Weights of a small transformer language model.
Training: a variant of Adam for these matrices, 9913 steps.
MLP neurons of a small language model. Each row is named by its layer, matrix (gate and up: input weights) and neuron, and shows model dimensions 16-79. Each number is 128 + 24 x the weight over its row's rms, rounded and kept within 0 to 255. A neuron's up and down rows have the sign that makes its largest values positive.
After each neuron's rows, "fires in" lists the words (lower case) most often at its 100 highest values on Wikipedia text that the model never trained on. A number after a token or word is its count.

L6.gate293 [120 113 151 111  87 123 114  78 126 113 100 151 115 147 131 119 139 120 143 115  86  77  84 150 116 141 134 150 116  70 174 184  97 160  98 178 137  98 138 128 141 153 139 139  87 145 138 107 120 123 105 103 193 157 116  97  99 101 169 147 160 153  70 128]
L6.up293 [140 117 128 150 128 121 138  82 136 114 131 105  95 129 156 136 125 142 108 147 163 110 120 136 168 125  92 152 135 143 112 117 121 138 177 176 124 131 130 145 125  92 100 130 118 126 143 158 121  90 133 112 165 142 102 151 130 110 129 113 171 127 137 139]
fires in: "in" 62, "the" 23, "from" 4

L4.gate519 [ 95 141 145 133 132 152 136 119 155 110 152  94  94 124 183 108 127 150  97 112 135  92 153 101 118 156 128 101 107 160 176 154 128  88  99 105 136 119 147 103 155 117 107 134 134 104 152 142 158 160 135 117 186 149 118 111  93 152 109 158 152 118 112 118]
L4.up519 [121 125 144  68 121 176 133 160 117 118 126 121 134 122 159 142 117 159  99 108 132 109 153  98  95 119 130 143 185 125 135 145 137 145  98 137 126 156 140 120 128 134 131 140 135 121 121 131 140 148 145 101 193 140 176 130 100 135 131 163 109 117 170  64]
fires in: "t" 18, "will" 15, "to" 11, "help" 7, "influence" 6, "helped" 5

L3.gate408 [ 95 124  85 121 100 147 113  86 108 149 117  90 135 105 126 119 116  85 128 137 133 138 131 119 100 125 134 122  68 131 145 165 151 134 123 146 120 120 144  84 167 121 161 108 118 124 143 125 136 130 133 105 105 113 117  89 115 122  95 137  93 146 126 113]
L3.up408 [133 139 132 104 139 113 127  64 100 134 134 128 170 105 127 139 125 174 121 147 123 143 162 129  99 109 122 138 117 107  95 131 113 141 105 121 133 137 130  62 178  81 162  78  82 158 171 107 114 138 127 118  95  98 138 108  92 160 100 151 101 167 120 124]
fires in: "began" 19, "still" 13, "started" 10, "start" 8, "continued" 7, "remains" 7

L6.gate437 [126  97 153 129  99 111 127 138 185 142 129 157  65 145 103 116 139 108 138 136 108 127 100 184 151 141 130 156 114  92  94 129  91 141 122 123  90 112 139  97 170 141 135 112 109  34 142 132  97 121 129 117 124 146 116 121 155 150 127 120 138 139 118 161]
L6.up437 [137 120 120 173 147 127 154 102 113  92 142 162  73 106 152 109 103 169 103 178 139  93 122 143 148 134 149 121 119 132 116  91 137 116 120 136  98 110 132 135 143 118 101 109 115  96 142  91  88 133 142  98 142 131 131 101 137  82 158 120 151 134 120 119]
fires in: "in" 73, "january" 8, "october" 6, "december" 5

L4.gate51 [156 144 125 144 119 165 101 108 130  88 134 115 121 114 152 116 133  79 163 144  91 106 155 149 139 122 103 160 151 146 134 130 158 136 151 135 116 105 140 112 136 147 173 122 112 129 142 131 128 173 117 132 157 106 118 146 138 129 124 136 102 118  72 146]
L4.up51 [121 112 130 130 123 104 150 116 149 108 138 100 137 140 134 114 110 146 130 151 149 150 174 107  95 123 136 141 108  99 140 125 115  94 133 151  86 117 136 152 182 175 162 133 116 130  82 170 148 129 131 100  94 141 141  98 138 117 113 160  82 113 162 121]
fires in: "made" 44, "make" 8, "built" 6, "kept" 5, "followed" 5, "started" 4

L3.gate592 [118 156 107 150 131  86 126  85 124 150 120 114 119 160 134 111 143 113 133  99 108 155  89 123 139 125 154 113 147 110 124 130 136 173 112 121 139 129 131 139 166 154  89 165 134 136 149 136 134 129 146 169 120  89 121 142 150 138 165 119 190 123 156  94]
L3.up592 [146 150 111 104 140  87  96 114 103 177 117 177 108 169  72 123 153 127 119 109 141 111 141 115 104 125 146 129  95 132 120 131 142 117 118 171 123 118 138  95 146 128 103 102 123 162 131 109  61 164 130 124 126  94 151 113 172 168 142 118 138 160 157 157]
fires in: "him" 37, "them" 33, "himself" 9, "themselves" 7, "it" 6, "her" 6

L3.gate427 [145 127 140 103 165 106 114 103 156 184 133 157 104 145 143 108 133 163 175 120 139 148 125 116 145 140 136 136 102 159 145 125  90 149 102 119  87 129 150 131 134 128 126 118 169 114 103 122 132 121 125  98 131  82 153 119 175 113 167 109 107 112 145  90]
L3.up427 [119 159  83 115 152 122 115 118 181 109 132 140 158 123 123 142 131 146 124 119  93 151 150 122 124 119 112 103 158  99  83 124 127 117 132 152 149  93 131 143 130 133 138 164 117 156 165  98 120 142  92 126  92 125 150 137  96 144 161 108 148  78 169 148]
fires in: "of" 100

L4.gate32 [119 128 115 126 133 161 153 157 161 136 143 181 157 114 165 115 108 113 158 166  92 124 149 135 134 111 122  95 165 114 118 139  92 101 126 120 143 113 151 101  82 152 125 114 158  82 148 159 140 124 101 110 170 158 113 100 128 113 154 182 147 148 125 121]
L4.up32 [117 127 147  79 128 113 157 158 135 138 128 133 112 149 127 119 102 145 149 102  92 168 165 137 123  97 117 151 107  86 119 145  93 103 113 108 114 117 171 103 101 149 132  83 135 123 115 160 148 137 108 106 143 109 141 111 151 136 136 138 161 118 101  85]
fires in: "of" 63, "for" 5

L4.gate538 [118 124 135 139 106 121 153  77 101 129  80 116 138 136 160 117  83 113 136 157 168 126  96  84 177 147 118 114  77 116 138 129 103 136 101 121 131 122 144 136 116 104  56 109 104  97 135 123 102 101 145 113 126 137 112 118 144 124 131 114 110 101 119 183]
L4.up538 [136 130 159  75 111 141 107  90 137 150 124 127 137 114 127 111 140 136 125 109 144  93 137 162 173 161 113 177  76 109  79 106 161 164 137 139 145 139 141 113 145  79 106 160 132 141 123 137 136 142  99 141 110 129 114 109 128 131 158 110 142 126 145 120]
fires in: "of" 35, "frantz" 8, "maynard" 6, "periklis" 4

L3.gate494 [102 125 140  96 112 111  86  95 133 114 129 122 108 156 133 102 137 158  82 117 130 160 120 119 102 110 128 158 132  97 134 157 128 145 121 104 103  92 136 150 157 129 150 161 143 117  89 165 134 125 143  96 114 145  96  98 130 146  92 189  91 116 140 149]
L3.up494 [124 121 140 100 134  95  99 119 105 121 150 123 123 132 120  91 112 117 105 119 128 149 125 104 111 114 106 178  98 129 169 140 113 182 129 145 137 124 146 136 125 121 167 140 120 124 132 116  87 129 107 115 108 112  77 147 134  70 138 184  79 122 121 163]
fires in: "began" 19, "released" 19, "continued" 10, "started" 9, "opened" 6, "planned" 5

L3.gate243 [144 150 131 112 119 137  89 108 127 136  96 107 148  68 138 173 178 119 138 123  81 150 151 146 130 108 108 136  97  92 122 135 144 168 120 155 172 158 132 120  75 151 123 142 152 106 114 143 149 139 120 107 137 109 154 131 127  93 135 126 112 127 174 154]
L3.up243 [134 119 115  87  70 113 158 128 189 134 124 159 138 130 167 130 122 127 117  83 122 152  93 140  99 141 135 146  82 113 137 145 174 170 120 132 154 119 139 136 125 126 126  88 123 144 162 172 132 132 124 101 112 100 105 146 117 151 153 126  96 149  99 154]
fires in: "of" 78, "for" 16

L3.gate445 [131 141 121 104 106 117  93 105 131 152 115 131 146 138 119 110 157 102 152 154 128 143 103 130 109  82 116  76 120 109 134 108 127 164  89 128 144 169 105 146 112 163 129 125 153 126 110  98 117 142 103 119 109 124 142 129 116 116 143 177  92 113 131 131]
L3.up445 [102 124  99 131 160  63 109 119 192 120 160 152 126 154  60 145  82 169  81 168 156  89 125 148 134 135 158 155 122 140 112 136 124 137 135 140 152 104 149 174 180 101 125 124 121 163 146  93 132 134 146 140 146  99 107 124 123 163 130 104  78 138 135 155]
fires in: "of" 86

L3.gate296 [109 153 128 153 104 175 139 114 138 157  89 161 146 113 127  99 140 163 132 155  61 117 128 174 101 162 150 130 163  82 150 124 136 157  78 169 138 119 100 104 122 164 116 120 110 148 100 128 148 102 131 150 157 134 156 151  97 149 105 167 108 112 123 143]
L3.up296 [119 151 121 140 110 153 131 110 152 182  89 143 133 100 122  93 140 148 135 146  83 119 125 161 112 175 165 146 142 113 161 104 129 150 107 179 122 147  89  96 133 157 100 119 142 145 116 153 150  75 130 174 131 174 146 147 114 120 108 175  83 115 105 129]
fires in: "as" 96

L6.gate323 [159 136 126 143 110 121 133  83 112 181  86 159 134  89 162  94 101 109 156 114 124 131  95 119 144 114  91  79 120  84  66 150 110 114 136 136 109  63 110 145 109 133 124 150 137 159 134 128 141 115 157 115 102 129 144 118 157 146  88 138 115 122 129 110]
L6.up323 [130 100 107 125 102 154 122 121 121 144 105 112 135 117 130 110 164  87  76 171  69 149 140 109 149 123 101 112 119 138 166 130 129 139 149 145 129  83 133  96 112 174 152 100 151 123 169 113 151 159 148 145 120 123 163 112 123 161 123 139 100 118 163 123]
fires in: "with" 26, "that" 18, "for" 12, "promote" 4, "win" 4

L4.gate578 [121 120  74 168 136 145  79 121 116 102 127 139 153  89 131 150 184 110  83 106 102  86  92 129 134 141 148 110 124 140  97 128 121 152 138 122 136 147  99 126 163 131 110 134 148 139  91 118  99 165 137  85 106 133  88 121 137 154 110 135 100 133 168 118]
L4.up578 [139 150 112 126 112 142 105 117 156 174 145 146 107 160 116 132  89  99 140 136 105 111 163 116 128 116 156 150 102 132 116 131  96 134  89 149 120 166 184 162 134 158 144 122 130 106 159 169 141 102 146 111 129  97 138 119 131 108 146 120 130 165 133 121]
fires in: "of" 97

L6.gate543 [ 90 122 143 168 146 152  86 123 133 113 144  93 156 133 101 151 143 108 176 123 138 125 131 107 109 107 120 103 122 106 116 134 137 121  99 146 144 140 160 172 166 101  97 127 135 125 139 131 111 110 133 126  74 119 146 131  80 100 147 178 104 105  99  85]
L6.up543 [135 108 131 140 115 117 157  95 143 164 172 121  82 114 134 129 101 156 121 152 139 125 155 172 133  86 143 164  79 158 108 111  94 121 124 111 124 128 148 142 137 126 112 120 122 118 101 164 121 162 106 117  62  86  93 138 143 135 132 159 142  86 180 131]
fires in: "of" 73, "to" 8

L3.gate510 [135 124 131 165 124 126 113 108 118 162 110 120 135  95 105 153 119 146 132  89 139  67 136 102 125 137 155 115 123 157 123 118  86 131 139  97 150 124 125 146 165 109  78 129  90 135 174  74 143 145 122  77 156 119 171 132 140 137 142 139 120 136 120 156]
L3.up510 [116 133 145 110 110 128 163 104 118 137 110 155 100 162 133 106 148 146 145 153 116 119 159 133 106  73 105  90 109  70 186 145 134 148 135 124 145 141 151 105 145  88  96 135 139  97 132 128 145 131 114 131  70 153 101 123 128 125 165  98 105 102 141  96]
fires in: "served" 19, "did" 18, "worked" 11, "continued" 9, "managed" 7, "spent" 7

L4.gate391 [119 148 118 145 127 128 164 102 169 140 190 139 127 118 111 110 117 143 131 142 143 133 100 134 150 137 107  63 116 154 135 124 117  75 114 124 104 116  99 103 145 156  80 122 103 147 154 111 141 104 144 160 119 121  73 114 113 134 192 140 142 125  68 126]
L4.up391 [145 100 134 171  92 140 172 131 166 154 116 141 138 143 121 128 164 159 136 183 141 136 105 101  99 154 170 117 125  95 125 125 121 108 128 145 123 118  96 113 142  88 148 102 112 136 139 128 129 121 107 127 138 116 104 134  81 144 121 121 160  94  79 170]
fires in: "and" 40, "that" 21, "however" 16, "who" 9, "but" 4

L3.gate190 [ 91 139 132 119 143 137 120 126 105 102 134 166 127 120 117 124 127  88 172 144 121 105 161 142 143 108 136 108 129 152 122 173  80 134 120 106 170 142 164  64 123 139 117 135 145 163 134 149 125 156 144 139  75 138 100 120  97 128 123 103 135  94 148  93]
L3.up190 [122 129 149 123 116 148 132 129 108 103 135 186 116 110  94 136 117 127 132 145 173 131 170 147 154 105 138 116  85 167  89 161  90 150 124  90 142 155 104  87 139 116 103 167 119 130 153 158 144 106 135 113  96 139 109 150 109 134 178 110 109 147 166 152]
fires in: "s" 25, "career" 13, "1960s" 5, "has" 5, "1950s" 4, "training" 4

L3.gate184 [132 111  72 177 143 125 138 136 120 115 138 103 110 111 128 135 138 107 137 114 140  83 109 131 134 131 120 118 120  61 139 166 106 163 133 115 114 167 156 105 147 156 123 111 121 116 103 123 124 127 109 115 133 148 136 130 121 119 173 157 159 143 129 115]
L3.up184 [117 105  73 158 132 127 123 134 124 101 144 119 128  85 110 139 133 110 112 118 148  93 122 137 131 114 116 124  96  68 134 149 107 162 132 113 104 157 137  94 136 143 119  78 125 101 100 132 136 122 110 104 137 149 146 142 104 104 187 165 147 131 126 109]
fires in: "people" 28, "teams" 18, "forces" 9, "individuals" 7, "troops" 7

L3.gate56 [ 98 143 193 142 107 138 160 123 135  96 123 104 112 139 139 120 155 115 164 106 120 101 147 175 103 109 103 115 117  85 141 132 125 116 130 166 136 100 127 137 123 134 125 163 138 139 138 124 108 126 160 117 114 131 110 109 157 126 128 199 130 102 135 126]
L3.up56 [163 141 140  96 200 106 145  94 104 109 141  92 153 132 142 137 118 126 153 114 123 146 116 146 120 159 168  95 147 123 128 145 110 118 108  97 152 103 227 154 168 132 128 137 121 110 128  98 149 152 123 147 123 140  77 102 155 138 129 185 124 149 135 135]
fires in: "of" 24, "premier" 11, "cro" 8, "from" 7, "on" 6, "o" 4

L3.gate108 [ 99 121  73  67 160 149 116 132 159 100 146 128 158 194  84 137 147  89 125 147 117 118 103 102  82 114 129 111 146 121  62 123  77 148  97 137 122 150  97 112 158 109 117 113 121 159 136  95  79 109 153 113  98 117 154 138 134 125 135 117 114 126 126 144]
L3.up108 [182 132 156 128 112  91 132 139 113 148 131 145 115 107 139 117 120 125 131  88 137  94 117 172 163 153 123 131 116 128 143 131 146 116 158 126 170 116 126 128 127 120 125  96 168 124 152 156 135 134 124 142 118 159 174  79 103 127 103 104 139  97  70 172]
fires in: "name" 27, "life" 23, "coins" 5

L6.gate251 [165 125  81 154 129  78 116 149  95 138 118 167 138 100 142 146 113 151 119 155  92 115 137 103 117  98 111 163 117 140 169 145 106 155  65 137 119 121 113 101 160 163 120 102  87 107 113 121  68 117 138 120 151 110 117 118 136 127 139 131 112 131 147 132]
L6.up251 [ 99 133 116 154 124 148 124  74 172 141 176 146 148 133 135 100 159 103 155 103 130 138 147 153 113 153 117 134 140 155  95 152 119 164 158 123 163 100  94 125 164 115 149 151 154 146 107 123 129 146 145 100  96 150 156 127 121 121 116 117 118 116 117 139]
fires in: "s" 30, "and" 13, "the" 12, "national" 5, "of" 5, "united" 4

L3.gate498 [120 107 158 126 128  97 134 136 124 145 118 135 127 163 146 136 154 111 115 123 117 108  82 102 131 190 129 131 107 107 133 151 160 117 122 159  79 123 114 135 101 160 129 122 139 120 103  73  99  99  81  87 167 155 123 137 127 112 117 132  78 115  99 113]
L3.up498 [103 162 140 109 142  95 117 108 120 146 135  78 152 123 128 139 101 141 150 158 151 141 162 109 140 181 132 140  83  95 125 120 149 147  90 117 150 162 172 137 135 130 132 123 104 109  71 162 108 126 148  94 113 117 122 138 188 141 110 136 107  97 127 129]
fires in: "of" 58, "nitrous" 4

L3.gate561 [139 159 107 126 123 123 102 124  94 123 127 133 153 142 165 106 153  85 116  83  62 147 119 129 157 153 123 108 133 137 105 152 152 124 117 179 141 134 125 112 100 165 130 120 114 135 105 152 139 156 171 102  85  92 176 126 112 115 100 128 101 148 168 106]
L3.up561 [ 84 135 125 162 120 111 155 123 104 120 152 169 150 154 191  98 142  93 145 130 102 156 119 124 147 144 113 119  99 146 152 145 132  99 126 130 169 139 133 126 146  88 176  90 108 108 105 159 113 148 137 122 112 101 120 113 131 142  98 127  72 145 143 107]
fires in: "with" 46, "for" 28, "from" 11, "of" 7, "on" 6

L3.gate271 [134 114  83 110 172 113 135 120 149 109 164 127 127 123  92 111 108 122 149 117 107 115 145 146 119 150 129 107 154 119 126 123  71 112 153 152 125  99 103 159 122 140 105 144 117 182 182  77 108 101 153 130 122 146  77 122 118 187 130 174 149  87 114 129]
L3.up271 [130  92 136 136 173 109 120 156 108 121 149 138 146  97 123 131 103  85 161 119 151 148 134 143 113 140 133 157 107 140  80 119 118 139 123 143 172 145 132 137 118 138 130 118 159 155 118 107 168 122 141 144 123 154 124 117 121  91  93 125 139 153 105 153]
fires in: "made" 23, "this" 14, "built" 8, "yes" 8, "making" 7, "make" 6

L3.gate400 [125 160 150 115 161 133  88 103 102 129 128 141  98 144 102 109  75 113 114 127 138 132 153 131 101 100 155 103  66  97 127 158  64 137  98 111 107 148 155 120  87 131 129  79 135 144 148 132 154  89 152 110 107 115 125 116 145  88 121 151  96 169 123 155]
L3.up400 [145  87  82 118 126 142 174  94 143 148 115 129 141  89 133 150 166 148 120 132 133 145 162 151 149 173 119 148 130 145 134 136  87 116 119 118 135  91 129  98 102 125 130 124 111 145 169 123 109 110 135 157 115 133 130 123 107 131 129 122 142 100 138 136]
fires in: "of" 46, "this" 5

L4.gate334 [140 131  90 120 152 107 145 137 127 162  97 109 120 142 158 129 153 121 156 117 103  92 177 112 164 134 105 121  97 131 118 169 120 162 138 141 135 106 163 120  99 151 119 123 113 149 136  78 101 137 147 127 140 123 108 118 137 135  70 130 112  92  79 135]
L4.up334 [141 120 131  85 124 132 133 132 136 165  98 133 127 125 113 177 131 113 145 136 121 114 142 109 157 144  98 143  71 115 142 146 139 175 139 147 130 116 165 137 107 154 129 109 100 149 169  84 109 127 147 104 149 131 132 146 138 171  99 160 133 125 103 150]
fires in: "it" 89, "helping" 4

L3.gate192 [100  82  91 120 142 140  97 127 141 149 158 123 105 131 125 120 144 139 114 120  92 161 122 106  61  95 183 115 141 132 112 154 109 152  78 107  98 160 143 108 128  93 141 159 124 166 155  85  83 130 159 111 125 107 127 145 139  88 142  90 139 148 180 121]
L3.up192 [121 100 114 129 173 159 117 116 141 164 174 132  87 118 135 154 155 119 115 101  99 134 120 115  55 112 149  96 139 104 113 143 109 149  71 128 116 150 112 128 144  85 131 167 115 152 139 105 100 127 153 107 113 103 122 137 142 111 131 123 131 135 168 135]
fires in: "of" 45, "from" 16, "state" 8, "style" 5, "history" 4

L3.gate39 [ 79 105 125 120 161 165 134 131 140  90 120  86 167  91 110 156  91  99 138 151 148 184 148 131 141 105  96 125 183 109 140 146 120 109 172 108 151 115 144 149 143  92  77 175 120 148 108  90 136 136 127 114  95 121 114 146 107 153 167 129 131 154 118 111]
L3.up39 [ 97 132  79 113 179 126 112 133 142 107 141 111 151 121 140 116  85  59 147 165 134 152 148 114 112 136 109 155 142 108 126 158 165 123 126 124 118 131 124 126 129 124 128 160 102 124 113 109 122 113 138 117 104 137  84 125 122 142 140 106  97 150  87 141]
fires in: "had" 100

L3.gate135 [ 97 119  89 166 117 114 125 147 125 135 144 157 120 120 134  56  95 158 121  99  90 114 124 140 102 144 112 135 133 129 136 123 166 103 118 118 129 132  82 145 134 135 132 125 103 125 113 126 134 126 142 123 111 174 116 118 102 137 147 124 149  92  88 112]
L3.up135 [ 75 125 121 115 150 190 124 164 131  99 101  86  88 126 162 136 105 139 127 114 105 101 135 127 131 130 117 130 129 159 120 149 112 178 114 117 119 209 134 127 113 135 164 140 135 154 125 155 112 139 168 118 154 103 100 141  99 139 149 126 136 133  85 105]
fires in: "not" 62, "t" 21

L4.gate299 [159 132 119 111 140  82 113  86 149 154 145 166 115 122 133 136 151  61 136 127 114 105 114 136 139 141 127 134 113 133 110 147 146 138 114 140 119 116 134 155 126 163  77 168 119  95 100 102  72 129 144 103  99 129 145 132 151 129 149 147 123  99 149 154]
L4.up299 [132 132 144 136 115 112 102  59 142 158 135 164  99  89  90 160 167  89 124 126 148 121 128  91 148 149  87 125  69 154 120 167 167 117  74 142 117 147 122 153 148 154  95 165 130 120 119 139 107 140 146 119 147 131 152 147 148 150 159 177 133 115 143 148]
fires in: "of" 100

L3.gate41 [135 140 152 118  99  91 134  78 127  88 146 118 146 123 104 143 131 126 145 132 127 119  91 157 127 140 139 105 139 112 106 131  59 117 108 130 125 162 143 127 126  82 108 109 155 160 162 129 133 106 145  84  74  99 154 128 127 139 158 148 143 131 159 122]
L3.up41 [116 129 122 130 149  58  98 106 149 107 109 166 108 170 164 128 134 105 157 135 104 115 125 132  98 156 161 140  95 133 127 129  80 121 106 130  97 155 130 102  95 101 137 126 162 136 189 102 117 155 144 115 100  99 146 105 141 103 109 137 110 111 119 184]
fires in: "it" 98

L3.gate550 [100 167 143  89 136 127 100 122 138 124 117 188 120 117 146 137 127 128 141 168 149 141 164 110 113 130 171  92 112 124 114 114 121 140 150 122 153 123 102 112 200 128 116 144 125 102 134 130 138 121 119  93 155 125 112 109 130 154 132 126 105 124 109 128]
L3.up550 [200 163 121  97 128 132 187 112 137 148 165 151 132 113 118 131 161 117 132 161 128 107 148 134 143 150 127 113 133  69 108 128 101 107 167 161 101 141 153 162 144 165 100 102 135  86 153 132  93 138 106 114 104 178  90 149 103  98 103 120 117 121 151 174]
fires in: "of" 20, "o" 20, "osb" 10, "owls" 5, "oh" 4, "orf" 4

L3.gate213 [165 147 117 150 128 117 103 139 123 171  99 119 120 117 134 158 119  84 122  99 100 111 147 182 151 119 126 109 140 126 121 144 125 130  89 154  63 131 144 114 114 171 105 115 134 128 144 106 139 119 162 137 111 132 145 141 131  85 160 115 173 174 121 126]
L3.up213 [ 99 167 131 148 152 116 127 117 128 134 119 121 149 102 125 126 109 165 134  89 147 169 134 132  91  48 127 155 114 156 116 131 133 166  86 141 125 124 152 122 163  96 123 126  78 151 106 122 159 110 147 128  91 119 109 127 107 137 143 142 124 164 111 155]
fires in: "him" 33, "them" 13, "pm" 7, "by" 6, "of" 5, "woman" 5

L6.gate2 [122 129 129 200 109 155 123  56 124 134  82 137  82 127 137  86  77 101 165 103 114 104 161  93 139 138 125 136 128 141 151 127 139  98  90 130  87  80 124 112 150 133 103 149  82  95 128 155 150 116 128 135 123 136 149 128 143 130 147 130 149 122 127 178]
L6.up2 [111 178 129 148 120 139 154  55 116 138 119 152 158 110 115  98  92 101 157 128 163 126  91 141 142 152 144 128 161 123 154  90 128 102 110 138 129 154 108 111 129  87 119 117 140 130 123 152 149 117 146 179 175 121 158 132 161 109 143 143 148  97 133 137]
fires in: "as" 30, "elected" 8, "appointed" 5, "named" 5, "called" 4

L3.gate15 [115 128 155 109 100 168 151  79 113 129 122 152 126 118 146  99 131 128 110  93  62 156 134 180 102 111  81 122 130 153 124 138 130 130 135 155 125 133 131  87 136 106 122 114 112 134 149 103 106 130 167 140 119 134  93 131 130 154 116 124 130 138  96 118]
L3.up15 [127 161 146 124  78 127 174 113 129 122 124 119 173 124 125 118 139 110 151 128  69 143 122 180  89 144 128 138 140 103 134 113 112 144 139 160 147 127 109  63  87 102 118  99 131 102 100 126 137 119 133 174 140 132 113 137 124  97  90 152 170 124 136 191]
fires in: "that" 63, "than" 27, "over" 6

L3.gate526 [171  92  96 162 154 106 122 126 114 118  93 134  83 108 137 105 139 132 133 101 116 100 119 155 143  89 124 136 149 109 152 169 109 128 101 115 116 150 153  99 168 155 122  74 103  91 143 124 103 148 110 124 112 130 115 109  99 121 120 119 120 126 122 151]
L3.up526 [166  90 122 110 140 141 113 109 143 112 110 139 125 106 105 124 135 133 130 129 117 131 101 174 164  68  99 148 145  90 133 128 122 151 110 133 116 128 124 106 174 115 113 103  96  77 153 130  89 137  80 135  92 177 114 126 106 122 147 138 127 139 144 122]
fires in: "them" 31, "him" 28, "people" 12, "themselves" 7, "individuals" 5, "parents" 4

L3.gate306 [113 106 127 111 124 125 173 141 165 127 134 202 158 112  75 134 101 121  80 137 107 104 116 130  92 160 111 187 118 118 144 125 115 144 108  95 123 107 128 176 133 118 121 105 126 119 105 131  93 112 134  72 116 123 112 103 133 113 136 149 106  85 128 134]
L3.up306 [128 132  99 117  93 149 157 133 123 119  83 165 143 124  80 109 157  86 127 157 111 118 119 128  93 140 136 118 123  77 105 122 126 148 141 135 133 114 111 145  93 127 136 121 144 106 100 120 136 173 120 115  76 159 163 132 100 126 149 130  92 102 142 117]
fires in: "of" 92

L3.gate506 [149 157 118 125 108 107 105 129 161 146 111 156 115 168 124 125 104 143 131 125  77 121 117 101 101 137 173  99 108 137 100 121  68 129 122 146 163 105  85  96 119 123  84 152 153 150 121  91 116 111 147 118 106 147 147 102 135 104 108 127 109 158 122 129]
L3.up506 [152 116 128  70 160 132 137 129 134 145 116 163 127 141 139  97 151 114 160 136 131 160 108 161 114 142  96  98  98 104 106 118 138  91 130 143  94 103 124  92 117 117 128 112 118 111 111  95 162 114 120 135 110 173 106  98 169  99 144 184  94  97 116 170]
fires in: "time" 23, "life" 18, "site" 14, "years" 7, "birth" 6

L3.gate87 [146 134 136 132 145 108  92 109 134 184 127 116 103 109 119 178 102 115 169 157 159 110 165 128  96 128 107 128 100 106 127 149 125 127  91 124 169 137 165 151 132 149  49 186 159 159 128 137 104  80 101 104 133 123 143 127 137 114 134 162  88 138 124 132]
L3.up87 [158 151 133  85 159 164 139 121 117 166 192 112 122 114 141 174  77 114 111 150 155 119 110 126  96 140 172 126 126  89 106 135 123 121 151 120 143 174 168 111 141 115 112 131 151 158  71 119 124 140 119 139  93 135 159 122 142 129 115 131  50 122 126 179]
fires in: "of" 100

L3.gate512 [150  83  62 182 183 119  89 143 130 167 148 121  90 157 121 149 116 147 101 130 126 133 131 110  99 120 146 155 133 115 124 120 125 165 109 111 131 148  79 122 131 117 118 132 134 155 140  75 119 107 104  98 136  89 113 120 118 104 138 124 118 144 153 180]
L3.up512 [124 107  92 158 136  83 125  96 119 115 128 156 128 147 136 116  98 104 169 148 145 127 113 158 136 101 164 110 116 145 124 121  97  87  83 105  91 113 115  85 144 123 108 153 109 142 156 120 104 104  88 123 146 148 154 161 124 150 172 108 152 157  91 164]
fires in: "and" 57, "states" 5, "massachusetts" 4, "washington" 4, "oregon" 4, "oklahoma" 4

L3.gate521 [ 99 148  90 124 117 148 169  97 124 131 109 159 100 129 126 133 126 141  96 157 120 128 149 150 115 172 113 100  89  74 100 166 114 145 133 157 141 144 134 119 124 168 158 159 141 129 138  88 127 139 156 122 121 112 195 107 124  87  86 138  76 133 127  97]
L3.up521 [101 114  80 106  99 155 147 105 119 101  99 167 129 148 134 119 132 121 135 164 156 153 138 144 112 143 136 160  82  86 109 146 103 168 108 162 164  75 117 124 144 123 153 153  90 101 118  84 119 121 130 100 117 123 143 122 144 109 122 154  87 134 129 105]
fires in: "of" 74, "on" 26

L4.gate336 [106 106 163 124 147 149 138  98 146  96 188 139 107  96 167 135 152 109 171 138 109 126 125 142 138 129  75 133 129 140  91 137  97 161 144 144 128 119 155 133 102 127 150 121  75 108 158 147 155 154 114  87 110 108  84 161 116 136 141 164 167 125  82  98]
L4.up336 [106 117 155 138 111 139 149 119 129 139 118 148 147 138 146 137 139 144 156 131 100 123 149 105 125 129 115 119 139  98 132 143 123  95 132 133  92  78  77 133 141 145 141  68 107 151 110 147 163 133 149 113 144 133 145 136 120 100 179 101 140 103 119  98]
fires in: "after" 21, "against" 11, "for" 10, "while" 8, "about" 8, "of" 7

L6.gate319 [106 152 123 130 151 126 118 133 130 177 100 106 131 129 139 133 124 107 111 152 140 115 145 194  77 169  82 124  91 177 148 148 140 109 109 114 121 106 158  90 152 161 137 189 168 130 130 114 142 165 107 113 129  87 105 118 116 154 145 156 132 161  85  94]
L6.up319 [132 102  60 158 130 117  97 116 159 107 139  89 123 126 112 136 132  96 107 162 149 128  93 138  95 115 127 163  93 136 116 146 111 107 137 144 133 144 162 120 159 116 121 119 138 104  80 105 116 125 137 131  92 114 109 149 141 147 139 158 158 176 132  85]
fires in: "in" 49, "on" 17, "to" 5